MLP neurons of a small language model. Each row is named by its layer, matrix (gate and up: input weights; down: output weights) and neuron, and shows model dimensions 64-191. Each number is 50 + 12 x the weight over its row's rms, rounded and kept within 0 to 99. A neuron's up and down rows have the sign that makes its largest values positive.
Before each neuron's rows, "fires before" lists the tokens most often just after its 100 highest values on Wikipedia text that the model never trained on.

fires before: "\n", " |", " |\n", ",", "\n\n", ";"
L9.gate297:53 52 58 54 62 59 54 48 74 48 53 39 33 26 52 44 83 59 50 36 44 57 49 47 51 60 29 41 70 32 58 60 49 58 42 32 31 51 60 49 58 65 37 75 33 69 46 40 47 27 64 49 37 45 30 41 40 82 34 67 26 52 56 41 65 36 47 44 67 62 41 25 37 53 68 42 51 49 29 25 44 56 66 73 56 60 51 61 47 58 68 48 41 54 37 51 66 32 48 66 66 42 58 63 68 40 32 53 27 58 60 56 59 60 46 59 46 49 44 39 31 41 55 65 53 59 46 36
L9.up297:60 54 51 50 56 51 51 31 55 19 46 25 61 29 53 54 78 42 75 54 33 47 54 49 61 41 38 59 63 45 51 56 48 39 41 33 50 60 47 70 48 62 41 63 53 89 47 63 49 41 53 54 48 52 65 39 37 43 49 67 36 37 76 38 61 42 39 53 52 56 48 24 53 43 46 43 61 48 26 62 40 51 49 50 38 69 38 65 46 62 72 57 62 60 36 39 37 46 56 46 74 47 42 51 55 54 37 42 45 55 44 52 52 41 36 68 44 58 34 34 58 48 60 47 70 79 65 34
L9.down297:43 40 53 58 47 50 47 34 58 56 35 50 60 39 31 44 44 51 44 45 47 57 68 47 64 59 65 40 48 27 61 41 42 40 43 67 51 45 70 39 52 60 51 68 65 60 47 51 48 34 45 40 49 60 51 65 82 45 29 40 66 72 50 42 49 49 34 92 57 38 39 62 59 58 59 60 46 44 45 48 45 29 43 60 43 44 44 51 59 44 55 39 40 50 62 68 41 46 75 35 62 58 56 63 48 21 61 35 52 45 19 51 63 70 61 56 37 57 65 57 31 46 70 30 56 38 23 51

fires before: "1", "0", "2"
L3.gate352:53 54 49 54 51 46 55 67 29 57 63 41 37 57 38 59 54 56 44 43 44 62 29 61 60 47 58 62 48 57 52 60 43 44 59 36 53 67 48 51 32 52 64 45 64 54 53 52 40 38 52 61 49 50 53 54 39 66 46 50 27 54 40 52 58 55 50 63 59 53 73 61 26 43 52 39 39 44 31 36 17 50 48 52 62 50 57 47 51 26 06 34 70 62 61 65 38 36 40 29 46 41 27 59 66 45 30 39 50 74 61 70 52 61 49 56 66 43 34 59 71 69 65 47 35 57 75 53
L3.up352:68 47 47 34 65 56 34 47 59 44 66 57 50 46 32 48 55 41 55 60 73 52 65 56 51 32 56 54 51 43 39 37 51 44 50 74 62 25 49 44 45 50 54 41 64 52 53 52 49 36 44 67 64 62 84 35 62 59 44 45 53 52 63 38 52 67 66 40 49 51 40 69 48 43 39 40 38 48 55 40 54 67 61 55 35 73 46 50 50 52 44 58 34 48 63 60 51 40 37 51 55 80 55 56 41 76 50 49 58 30 55 41 34 45 73 56 47 74 36 51 51 84 60 47 59 50 42 63
L3.down352:36 58 59 44 39 48 59 37 52 63 47 66 48 64 46 49 47 48 44 51 48 56 49 54 50 65 41 61 63 49 55 47 47 79 60 52 54 42 55 28 54 59 30 55 35 44 66 64 67 32 66 40 43 60 42 78 52 67 32 71 45 41 49 64 56 64 30 74 66 47 87 35 44 74 54 30 63 41 41 54 52 43 70 51 32 29 58 59 57 55 51 54 75 50 48 59 58 47 68 42 31 37 34 42 52 43 43 33 56 56 55 52 49 41 28 31 53 39 46 60 40 49 60 49 56 51 56 45

fires before: " (", "-", " /", ":"
L2.gate462:49 42 51 50 46 60 48 36 45 54 56 48 70 65 42 62 46 60 53 42 21 36 45 34 27 63 49 76 53 49 67 54 48 50 52 51 46 67 41 61 45 45 24 58 48 54 46 62 42 59 53 54 33 39 41 37 81 50 37 46 36 39 55 33 42 38 48 37 13 49 40 40 62 50 50 43 54 42 33 62 59 54 51 47 61 88 34 62 33 53 77 54 25 73 63 49 63 53 35 46 34 46 28 55 55 47 66 38 58 48 52 28 27 48 71 67 58 67 42 29 55 53 39 48 56 46 46 49
L2.up462:62 64 43 66 55 48 66 57 64 56 54 39 62 52 84 40 27 63 56 53 24 31 39 30 13 49 39 64 44 46 61 72 27 48 37 54 45 60 40 43 49 29 41 58 56 52 23 57 42 49 52 61 25 41 40 39 51 58 56 55 35 45 49 28 47 33 48 33 51 39 54 49 45 42 58 42 52 35 52 52 41 26 46 64 45 72 26 60 45 52 50 49 38 82 38 59 60 66 41 57 40 43 32 52 58 66 60 59 67 59 57 46 50 45 56 59 74 65 41 27 59 70 47 36 62 45 62 49
L2.down462:37 19 48 66 26 42 62 37 31 48 60 13 43 71 32 82 47 45 62 43 52 49 61 58 72 47 73 52 57 47 48 50 69 55 29 65 38 32 60 60 45 61 54 37 60 52 42 63 39 60 27 43 33 55 28 72 75 59 45 57 54 54 58 61 44 41 52 57 42 69 55 54 39 56 36 53 50 29 48 71 47 36 43 60 59 46 45 59 48 50 38 42 58 57 45 52 41 46 29 63 60 37 58 44 54 36 52 38 37 42 50 54 38 55 55 53 28 21 65 43 49 31 36 56 48 32 40 53

fires before: ":", "2", "1", "\n", "anc"
L2.gate283:54 59 43 58 60 53 38 50 59 56 56 31 38 59 47 60 67 49 46 48 33 64 32 70 63 51 70 55 54 39 78 71 54 53 39 50 41 49 37 34 80 67 48 40 74 69 46 59 59 34 46 49 64 52 55 43 47 45 36 64 54 66 41 76 51 50 34 36 66 48 24 50 44 71 46 32 43 42 48 57 37 70 52 41 85 58 37 74 52 47 61 48 41 52 38 55 49 23 43 64 53 41 45 62 42 32 48 78 53 39 46 48 41 32 36 55 36 35 27 46 47 52 67 36 38 68 39 50
L2.up283:53 50 39 55 38 49 52 27 61 51 53 35 56 44 58 70 60 56 48 65 55 46 53 46 40 57 81 62 44 29 61 53 47 42 37 50 58 33 55 43 76 43 55 45 49 50 28 42 24 40 32 48 57 46 50 41 57 66 56 55 62 52 48 50 49 66 35 30 50 66 52 53 49 65 33 50 78 34 57 40 43 70 48 44 47 62 39 70 50 61 56 44 67 70 47 48 63 55 26 57 59 38 32 39 49 55 63 76 48 58 65 45 53 22 50 58 63 86 56 42 37 59 47 63 61 57 63 54
L2.down283:42 62 58 56 36 31 59 56 50 52 51 46 18 40 61 49 60 72 49 55 63 62 44 39 63 51 32 56 61 49 46 76 34 74 60 58 40 47 61 32 53 42 46 58 52 61 52 73 74 51 50 51 61 55 44 37 58 48 54 57 48 54 71 60 43 67 51 54 43 32 62 48 55 50 43 54 36 57 32 49 50 50 67 41 54 53 52 37 50 51 48 38 42 67 42 35 65 37 54 53 37 44 20 26 70 71 48 39 59 51 45 59 50 49 26 41 51 44 47 44 45 52 52 43 57 36 33 45

fires before: " ", ",", " –"
L7.gate481:49 59 42 60 59 50 37 53 66 32 37 43 39 35 39 61 47 46 47 42 27 55 49 49 61 60 27 41 41 40 66 41 29 36 58 67 54 53 51 50 37 43 40 39 63 54 32 44 47 51 54 42 30 36 58 59 47 61 42 50 53 37 53 33 47 63 53 38 47 17 53 58 42 31 62 40 50 66 67 71 42 50 37 34 47 42 43 66 57 37 62 47 59 65 57 53 43 58 77 69 36 49 55 65 38 37 55 48 42 63 30 57 41 62 57 61 63 47 36 65 40 78 62 67 45 43 44 56
L7.up481:40 32 71 53 46 68 35 41 56 48 65 52 47 41 53 44 32 42 59 79 37 36 26 54 26 61 45 53 49 66 54 48 48 41 25 66 49 70 58 64 35 58 63 49 32 31 58 64 33 44 62 54 62 62 48 37 39 37 55 34 23 53 69 50 43 41 59 50 45 28 60 28 28 55 48 55 57 49 58 38 53 42 66 38 41 58 28 40 42 65 59 45 35 64 44 63 60 63 39 61 47 51 70 49 69 32 68 62 66 58 46 48 58 43 42 62 40 56 36 65 51 24 33 55 56 36 46 62
L7.down481:40 40 49 79 69 36 59 56 45 38 35 43 23 66 44 52 47 34 39 49 64 55 74 40 61 35 33 59 70 61 59 47 43 36 57 65 47 39 34 54 44 47 34 45 67 55 35 30 64 49 43 63 51 36 24 60 19 61 34 68 38 43 50 50 36 49 34 59 62 47 62 63 57 38 28 25 55 50 56 39 39 60 55 42 60 38 67 54 65 60 36 70 60 50 53 73 51 61 47 65 69 67 53 66 46 55 43 45 30 45 35 41 60 60 71 56 31 39 68 46 41 73 69 56 33 40 30 40

fires before: " |", " |\n", "'"
L7.gate40:70 52 68 41 37 57 40 45 58 63 61 51 31 66 57 39 40 39 51 49 57 53 64 51 50 81 40 71 57 44 53 46 47 58 59 40 50 55 63 38 55 47 45 83 48 52 45 59 45 48 38 33 56 35 47 50 68 35 46 48 25 49 67 47 45 63 40 69 79 53 54 44 40 78 45 37 67 58 46 68 61 42 53 61 40 51 31 58 34 39 55 44 40 45 55 59 47 37 51 30 43 50 64 53 44 48 87 56 26 41 52 54 58 38 51 49 67 39 30 61 52 61 35 28 55 51 67 52
L7.up40:44 60 51 42 36 34 84 54 38 51 48 51 69 50 64 40 54 42 25 37 39 51 41 35 60 45 61 49 53 60 58 51 67 77 73 53 56 61 67 44 34 62 57 61 33 35 56 63 50 61 51 60 33 53 48 61 38 57 60 47 50 63 41 69 44 47 48 56 34 43 50 62 37 53 65 45 40 43 63 70 57 44 52 61 26 28 61 47 64 62 51 68 38 41 58 66 49 61 49 58 58 38 63 56 72 40 61 71 40 54 60 49 59 46 48 52 77 48 36 53 48 70 32 40 43 56 58 54
L7.down40:57 50 16 49 39 59 61 63 72 35 46 48 49 64 55 29 38 46 46 43 67 72 59 49 50 56 56 73 14 63 45 33 70 45 50 54 37 47 37 56 46 47 33 53 57 41 46 66 52 46 41 64 58 80 46 52 66 28 51 48 63 48 46 35 47 42 44 46 42 43 43 57 75 58 57 35 45 53 43 69 55 42 52 64 66 73 45 54 35 48 37 77 62 53 33 38 42 26 44 38 50 43 61 47 54 52 48 33 47 48 70 52 28 47 58 36 38 33 66 58 75 49 73 53 43 50 38 54

fires before: " ", "|", "2", "0", "-", " —;"
L5.gate145:46 48 28 46 51 68 54 47 58 30 38 52 33 62 41 37 40 60 58 31 61 55 39 56 53 51 47 54 80 37 44 38 55 58 53 47 44 52 47 44 57 50 46 45 64 50 47 38 38 64 69 51 64 36 49 53 16 56 38 45 63 60 54 27 17 63 55 45 33 35 58 27 42 41 50 63 61 43 39 50 42 58 53 55 46 48 51 37 60 67 54 46 66 67 53 46 33 36 42 62 49 40 39 57 69 61 44 61 35 51 54 47 49 40 53 62 33 25 46 23 40 37 48 62 51 46 24 36
L5.up145:70 40 54 51 59 66 43 48 52 69 42 67 30 67 61 32 50 58 55 42 61 70 48 43 66 35 65 62 27 39 65 66 41 62 51 63 60 61 48 26 56 93 59 50 63 48 43 44 48 42 63 44 36 46 33 62 59 64 44 39 62 52 62 44 41 63 48 49 51 45 66 39 57 52 52 85 50 48 47 51 65 36 54 52 42 57 47 46 42 70 46 61 47 46 45 34 43 44 63 52 30 39 54 39 62 54 33 56 53 65 60 41 44 45 39 49 52 45 60 49 52 34 41 54 53 59 18 70
L5.down145:30 74 62 39 53 44 71 70 56 44 53 30 47 34 64 38 30 29 33 48 58 56 36 43 61 45 58 64 52 50 45 60 85 28 54 47 70 54 59 68 50 46 20 45 46 55 79 57 59 56 53 58 57 72 56 43 50 66 58 66 51 36 82 56 45 47 32 29 64 49 62 65 47 61 40 49 64 38 57 37 52 54 69 50 36 69 39 45 64 49 57 48 43 33 51 42 83 32 49 53 53 55 43 57 53 52 60 34 51 51 26 60 62 28 64 57 58 34 59 63 47 31 64 43 42 78 70 18

fires before: "|", "-", "===", "The", "1", "===="
L5.gate279:39 51 15 38 50 34 31 47 54 53 46 58 44 71 54 63 39 25 47 54 50 32 67 57 61 57 58 40 56 44 35 33 51 44 67 34 31 62 47 43 53 38 68 30 66 42 34 37 36 45 63 43 58 38 47 51 40 75 33 48 47 42 45 75 44 41 43 33 37 56 37 40 59 58 41 59 60 38 51 50 49 38 46 37 44 44 64 35 78 36 63 50 47 42 73 43 45 35 33 39 40 55 50 39 37 39 41 41 16 48 38 21 70 73 41 43 36 41 68 33 38 29 68 58 32 45 48 61
L5.up279:47 45 62 31 70 51 35 44 54 34 59 35 21 59 66 72 40 38 38 68 45 47 66 50 45 34 56 49 42 63 40 52 34 43 49 32 55 58 41 55 61 59 58 40 46 40 46 70 56 38 32 50 65 54 59 49 41 55 39 30 58 53 46 38 35 49 28 43 68 51 38 32 44 53 48 30 41 61 53 52 55 49 77 51 39 58 50 44 44 52 40 65 33 61 55 60 59 15 52 42 67 70 64 59 68 66 61 74 50 35 61 47 57 43 42 38 68 39 28 34 61 18 67 26 66 52 53 58
L5.down279:37 35 55 57 53 60 39 54 48 67 24 55 44 59 62 45 49 46 68 35 29 44 30 45 38 47 42 31 42 34 56 51 65 50 41 43 61 57 94 40 44 41 52 74 52 44 71 45 71 56 60 60 63 34 56 48 41 73 60 62 76 37 69 57 46 67 38 35 44 56 54 31 67 60 50 60 46 45 33 61 51 26 37 43 56 60 37 55 32 51 56 39 60 63 56 36 42 64 38 39 61 33 34 41 46 45 53 14 65 69 51 37 57 55 45 68 37 57 48 47 60 56 52 40 83 40 46 50

fires before: ":", "ician", " |", "\n", "==\n"
L3.gate35:46 66 52 61 40 55 51 55 62 69 49 52 39 44 34 61 82 59 45 42 54 66 34 35 50 36 39 60 57 42 62 42 60 49 53 15 45 46 55 51 63 65 26 60 54 63 40 58 64 38 38 54 61 61 28 53 54 68 46 59 39 37 69 61 34 65 67 61 52 60 49 46 39 39 52 32 57 64 52 76 49 45 48 61 54 59 48 77 54 45 33 60 37 65 54 55 33 56 49 52 56 40 56 56 40 76 67 58 49 47 37 54 60 66 57 60 64 34 46 39 51 51 48 38 60 69 57 76
L3.up35:44 29 65 71 52 51 76 63 49 51 29 69 57 51 57 61 41 38 70 29 64 73 36 60 51 68 61 57 39 52 30 39 37 56 54 41 26 43 54 43 49 45 58 52 57 29 48 31 42 34 51 63 48 62 65 52 38 58 53 42 63 29 42 58 41 48 51 34 61 49 47 44 48 48 39 46 59 57 64 55 39 26 57 64 46 60 72 55 39 48 44 73 33 60 53 61 53 62 39 49 28 50 24 35 42 64 31 51 44 50 48 70 65 70 49 46 46 48 63 53 32 52 58 41 56 33 59 20
L3.down35:55 59 36 36 62 38 44 36 37 06 24 34 43 34 29 58 60 72 78 40 55 41 69 40 52 49 52 58 66 59 41 60 32 44 62 52 58 40 45 73 39 60 25 58 45 47 49 42 49 53 62 53 70 61 42 48 68 68 40 50 56 38 38 42 34 35 52 45 62 58 69 42 52 55 67 59 39 56 61 37 42 42 56 54 70 28 50 57 32 86 59 36 59 60 41 45 57 62 38 30 62 41 40 52 61 47 36 31 58 61 57 46 43 56 38 60 51 54 64 42 48 65 41 59 48 46 58 55

fires before: "-", ":", "E"
L2.gate305:71 39 37 54 43 36 42 30 49 51 58 63 56 42 70 48 58 54 61 42 23 55 42 44 45 44 50 57 59 63 61 43 33 34 50 45 36 57 49 54 34 32 32 48 43 61 52 47 46 52 37 43 34 60 40 65 64 67 49 40 55 70 57 59 61 36 50 30 44 48 36 44 45 25 49 20 39 29 50 65 42 44 63 65 70 51 34 72 45 41 46 51 50 56 42 65 49 55 45 57 31 65 17 38 63 51 52 48 76 34 43 67 49 51 31 53 35 34 50 28 54 50 40 42 46 51 33 67
L2.up305:69 40 66 50 53 68 43 42 55 50 70 65 43 38 59 32 33 39 72 28 58 40 43 38 40 48 47 50 52 43 45 53 40 53 48 70 21 47 43 59 51 49 35 53 27 70 56 71 52 63 50 77 45 42 54 45 41 67 41 40 73 65 55 76 47 66 62 58 37 29 47 43 54 36 50 77 62 37 41 66 44 62 41 47 45 32 44 55 24 45 48 66 73 48 68 49 38 41 41 45 45 53 47 34 58 44 41 51 31 42 55 46 63 51 28 18 57 30 70 48 56 56 50 40 64 46 59 49
L2.down305:34 58 47 68 53 65 48 47 58 48 71 37 51 61 38 61 58 57 55 79 40 65 60 48 45 73 47 75 37 43 43 61 50 57 53 36 45 59 43 48 56 51 45 59 74 50 42 47 46 51 68 34 40 28 57 27 35 62 32 52 38 49 53 46 63 59 40 39 47 45 74 71 68 51 40 52 40 49 36 47 51 31 54 59 30 60 43 53 64 54 58 48 39 64 39 69 46 62 45 61 62 44 62 59 40 54 60 41 73 36 50 62 33 48 38 62 23 69 43 61 54 43 62 35 49 62 44 25

fires before: "==", "===", "The", "A", "S", "Ch"
L5.gate146:43 61 52 45 49 49 49 51 58 46 65 59 45 62 32 55 48 51 69 49 44 52 47 48 62 59 47 40 40 63 36 63 47 50 61 72 32 36 41 49 52 74 56 29 38 66 61 48 51 42 58 56 57 47 45 60 39 66 40 46 62 60 42 52 50 31 56 34 55 54 62 37 39 43 37 40 70 62 32 72 36 42 38 72 72 50 48 67 25 49 63 52 55 45 65 48 51 60 56 49 60 52 46 50 68 40 39 49 67 69 41 18 33 54 57 72 43 66 50 64 60 55 42 64 59 44 22 59
L5.up146:43 40 49 55 79 21 38 42 44 64 68 70 27 70 46 48 44 57 73 43 43 58 30 37 41 52 35 42 53 54 44 54 51 48 47 46 37 66 57 38 44 65 67 29 61 61 60 48 63 55 49 44 55 34 43 64 56 39 50 58 47 47 46 72 45 43 61 36 37 21 56 53 50 64 30 66 38 37 44 54 54 64 55 47 51 60 54 34 52 42 50 76 57 31 68 45 63 52 57 45 29 51 60 53 63 53 45 72 52 52 58 50 56 40 67 40 27 39 41 39 69 57 52 63 63 54 37 46
L5.down146:40 68 46 37 56 55 31 42 53 60 56 44 47 38 38 50 53 32 50 37 37 51 54 71 48 56 37 23 41 80 47 52 59 67 53 75 43 41 51 65 55 42 68 26 13 68 54 53 55 38 61 50 56 45 52 43 48 57 37 38 64 63 42 60 44 53 21 46 63 76 37 36 30 68 37 46 38 44 41 52 17 52 40 54 62 45 55 55 29 64 58 59 44 65 57 53 42 47 52 74 55 54 47 45 70 54 60 62 58 58 64 23 58 55 46 57 31 54 38 61 44 49 50 45 53 58 38 40

fires before: "2", "3", "1", "5", "4", "0"
L2.gate371:66 58 38 67 52 64 38 47 44 55 54 60 58 45 47 50 39 49 47 58 49 52 47 39 25 38 48 75 63 29 54 29 57 45 49 38 43 78 48 53 38 30 61 53 75 45 42 72 41 53 56 46 58 50 52 64 52 52 57 48 43 48 68 45 54 68 50 43 54 43 52 49 52 70 51 55 67 34 45 55 52 40 69 59 57 35 55 70 66 51 50 55 28 38 68 21 36 71 42 73 45 54 33 46 45 62 39 60 36 22 49 51 53 43 40 44 35 41 44 33 62 43 61 43 70 71 48 57
L2.up371:74 72 43 49 59 60 34 30 47 43 48 26 54 29 37 39 40 75 63 66 24 46 49 46 11 63 56 50 73 46 54 40 44 50 57 41 73 57 60 40 60 49 56 60 46 48 52 49 54 37 68 44 61 68 41 52 57 46 58 61 55 48 53 43 73 70 30 33 67 51 67 39 65 55 46 46 39 34 47 66 51 57 51 53 50 32 52 58 72 53 49 68 23 45 44 39 40 49 45 48 43 48 55 41 74 53 67 64 46 36 64 52 30 63 39 47 48 52 38 43 61 45 71 51 64 90 49 48
L2.down371:44 40 63 68 54 49 42 57 43 45 63 42 47 45 60 59 43 46 53 59 42 57 44 53 55 40 33 42 57 73 51 57 39 68 60 43 19 45 64 43 57 79 47 71 48 50 55 80 46 63 31 54 45 37 51 38 44 50 33 60 30 46 59 54 58 59 50 50 55 48 58 28 66 48 62 68 59 53 51 51 34 35 57 52 26 76 54 60 46 28 33 42 58 43 55 56 42 48 55 47 57 36 59 40 45 47 42 36 52 42 66 78 34 43 46 23 32 46 57 42 58 66 48 22 29 47 64 60

fires before: "===", "==", "|", "===="
L3.gate71:61 57 44 44 62 32 46 41 68 30 66 53 60 44 74 60 57 33 47 45 35 68 46 42 47 71 58 43 61 32 57 34 59 40 38 51 36 34 45 60 30 54 57 40 66 52 61 47 45 38 68 52 79 49 55 57 34 59 44 52 55 44 51 41 48 47 42 37 39 52 35 41 48 70 26 63 60 54 32 52 26 43 45 40 55 63 33 61 28 50 55 57 50 60 29 62 56 64 38 51 48 40 72 46 58 44 50 45 56 49 67 45 38 32 49 74 42 55 33 65 51 42 43 73 55 39 46 40
L3.up71:33 52 50 44 49 31 43 49 53 37 62 50 39 38 50 69 50 35 44 33 76 58 40 50 39 52 69 48 47 54 64 38 42 41 37 49 52 42 76 59 39 78 75 39 60 67 68 63 26 41 67 52 64 71 40 56 40 23 52 50 61 36 43 47 39 22 53 63 41 40 47 37 32 72 50 53 45 30 36 53 69 55 33 54 56 62 56 62 36 38 46 62 49 56 35 65 52 56 64 28 69 47 51 47 63 39 36 43 59 58 51 40 50 45 62 50 55 45 58 41 69 35 35 62 31 50 47 39
L3.down71:45 52 60 47 50 51 48 31 62 55 60 56 41 55 32 45 50 29 75 64 37 34 59 53 47 70 46 33 43 46 46 46 59 54 65 54 27 52 60 46 37 55 56 70 50 63 73 43 65 33 59 57 51 57 34 31 35 57 43 57 56 34 35 49 44 55 36 41 64 60 47 35 51 70 34 38 67 67 48 72 43 52 33 52 42 65 44 73 53 60 64 49 66 47 64 54 47 70 61 50 41 71 36 51 61 41 60 68 53 54 48 28 64 48 43 61 45 45 66 61 36 55 58 48 66 62 41 56

fires before: ",", ".", "a", " and", ".\n\n", "re"
L7.gate381:43 48 33 46 30 61 48 52 61 65 43 45 52 42 60 51 63 51 57 31 55 49 41 23 48 59 55 43 43 47 47 18 64 42 40 55 79 61 45 48 46 65 31 47 48 60 64 30 54 49 44 48 60 41 48 54 55 54 63 55 53 69 54 31 70 77 42 37 70 62 56 58 38 37 61 61 44 50 40 52 44 76 22 44 76 55 45 52 58 50 64 56 45 48 61 36 41 65 49 44 47 59 42 28 56 60 34 54 55 46 39 59 50 44 44 42 39 60 63 39 49 47 71 74 63 56 85 56
L7.up381:69 53 43 58 49 30 34 42 60 36 41 30 42 46 41 67 58 55 56 42 54 77 60 41 46 47 54 60 58 53 21 44 49 62 43 50 65 69 35 48 63 59 62 48 38 46 42 63 52 64 59 51 53 38 57 71 52 51 46 63 41 46 48 49 54 75 59 52 33 62 64 44 62 58 52 38 57 58 36 66 47 56 49 48 44 45 55 30 38 34 37 62 65 39 45 43 63 51 57 45 43 42 50 46 26 50 46 64 65 55 44 40 59 67 43 45 60 55 40 61 24 51 42 62 45 42 42 41
L7.down381:41 47 45 64 51 76 14 41 57 67 65 36 38 41 46 56 40 46 58 55 45 63 58 67 55 55 45 36 52 40 54 63 22 48 55 41 46 46 54 55 53 65 39 43 56 24 44 54 54 57 35 50 65 57 49 43 57 65 63 66 57 48 39 37 44 28 40 48 74 55 45 51 20 44 39 40 26 62 53 45 49 50 55 23 48 39 53 74 56 48 50 19 58 47 42 57 32 33 73 50 46 50 61 52 55 51 33 62 51 54 43 44 55 19 41 50 37 46 64 28 73 45 47 43 52 59 58 55

fires before: " |", " (", " |\n", " –", ",", "-"
L5.gate275:58 46 35 31 34 48 61 44 47 42 68 63 27 43 50 52 39 66 62 35 39 26 44 55 47 67 61 51 69 48 61 38 53 54 77 46 47 32 47 39 47 53 25 63 39 49 37 49 41 49 53 45 60 50 47 56 72 29 31 31 59 38 40 46 44 55 50 67 57 54 77 54 62 25 59 54 69 34 49 30 50 63 57 54 63 48 25 52 56 41 69 38 48 56 37 51 06 49 67 53 59 60 62 35 46 13 67 55 52 49 37 56 23 56 62 44 44 49 44 52 58 42 45 55 53 33 44 40
L5.up275:38 47 56 54 42 64 49 38 37 59 52 45 54 56 73 40 35 67 63 55 55 58 53 18 44 51 40 45 62 48 61 68 75 48 50 47 40 72 53 50 37 55 60 68 56 60 52 45 37 30 60 60 46 62 45 52 44 67 48 67 47 47 57 55 53 63 46 46 54 42 48 52 55 35 71 43 62 60 48 52 44 71 60 38 73 40 53 50 45 53 55 36 56 67 63 67 55 50 49 56 70 61 72 79 54 56 46 61 20 52 48 53 71 52 61 49 37 58 41 59 48 59 58 53 55 63 58 54
L5.down275:43 48 40 40 47 72 68 47 49 55 48 22 61 39 45 36 38 66 69 50 54 45 40 57 53 31 39 48 65 47 75 46 56 52 61 62 58 54 61 48 45 71 45 43 45 46 51 51 50 47 60 25 55 40 45 58 70 66 46 48 36 33 56 55 57 53 77 66 56 49 46 51 52 45 21 42 53 45 61 52 53 45 39 50 49 41 29 42 59 67 70 42 35 40 39 52 36 48 66 71 60 47 27 60 21 52 50 56 40 62 41 41 26 44 53 45 36 47 44 56 52 45 70 59 60 66 45 42

fires before: "1", "6", "4", "8", "9"
L5.gate445:37 38 60 45 56 60 50 59 44 53 38 69 51 31 42 64 61 54 29 26 60 39 58 52 31 59 44 70 41 42 55 66 23 28 50 62 60 29 46 42 69 59 35 47 44 64 65 57 50 44 50 53 50 84 45 48 40 48 56 31 75 51 48 41 64 48 55 34 71 73 41 54 41 27 36 43 51 38 45 49 59 60 40 28 35 28 49 42 57 44 57 45 49 60 29 68 46 41 50 41 53 24 55 36 34 51 41 52 73 51 71 46 48 43 41 50 48 68 20 40 45 51 45 58 34 51 56 74
L5.up445:23 70 52 39 52 62 51 45 37 53 31 46 60 30 46 51 60 40 41 47 49 42 38 43 66 50 31 71 36 40 61 42 43 48 47 69 24 61 61 32 51 54 67 61 58 39 36 79 43 47 46 73 45 51 41 52 55 44 62 41 53 65 42 46 68 44 34 56 70 42 43 66 54 72 46 60 55 44 32 59 34 60 46 30 44 45 59 42 66 58 41 38 46 48 51 57 65 60 61 59 53 62 52 44 54 53 75 45 34 42 60 49 69 55 44 80 41 56 52 55 35 40 19 45 54 52 53 60
L5.down445:54 43 36 59 63 43 63 38 50 44 65 62 49 70 75 65 57 62 53 49 48 65 46 55 27 54 76 50 48 55 47 60 42 99 54 48 44 58 62 54 47 46 42 52 52 78 38 43 44 52 73 44 81 40 46 64 49 62 36 74 63 61 54 52 41 51 70 50 63 39 57 36 49 42 51 56 44 40 42 42 60 52 59 54 64 66 61 47 41 54 69 50 35 42 58 52 62 41 43 49 56 53 58 54 55 67 26 54 66 47 52 47 56 65 47 47 55 42 45 51 79 46 60 49 44 45 34 49

fires before: " |", "–", "′", ".", ","
L5.gate90:55 54 54 60 62 77 50 51 64 36 70 40 58 41 49 60 41 59 33 53 56 72 57 36 37 47 79 58 52 45 43 53 60 28 61 31 61 52 52 45 53 62 59 60 72 50 39 37 43 28 56 37 43 45 34 50 64 61 70 53 26 63 41 58 50 59 40 54 54 62 55 44 41 46 37 66 72 51 47 47 58 51 53 24 58 54 49 51 57 59 49 58 58 42 21 42 64 48 65 68 40 48 33 55 70 51 40 45 63 26 65 36 44 26 35 44 45 45 61 34 28 49 65 52 57 29 65 70
L5.up90:58 57 49 38 50 54 80 59 34 58 49 36 40 66 47 58 51 38 59 52 73 11 47 72 43 35 54 62 48 53 34 53 38 48 46 41 81 42 52 50 36 42 61 52 52 55 47 61 52 56 43 58 43 50 57 46 26 58 61 50 53 53 59 45 29 28 62 51 31 40 67 45 63 49 51 45 45 41 61 58 44 47 57 44 54 84 57 48 58 56 46 55 46 34 42 50 46 46 57 42 51 56 35 51 02 50 51 56 44 40 48 50 44 35 24 34 61 58 41 69 54 54 46 43 55 58 44 36
L5.down90:49 40 55 59 68 65 48 51 22 50 31 59 57 67 33 64 41 54 40 63 49 43 61 30 59 38 51 42 53 41 41 57 48 40 65 32 35 35 62 52 47 49 46 42 42 52 48 39 54 54 44 51 38 49 40 65 52 55 47 69 50 60 50 44 50 51 63 71 63 66 54 54 53 33 52 73 85 38 50 34 55 19 42 34 59 70 24 65 75 63 42 48 59 65 58 43 52 42 67 37 54 49 41 55 56 46 52 42 37 60 63 49 35 48 58 60 68 39 57 48 15 53 39 59 53 62 52 38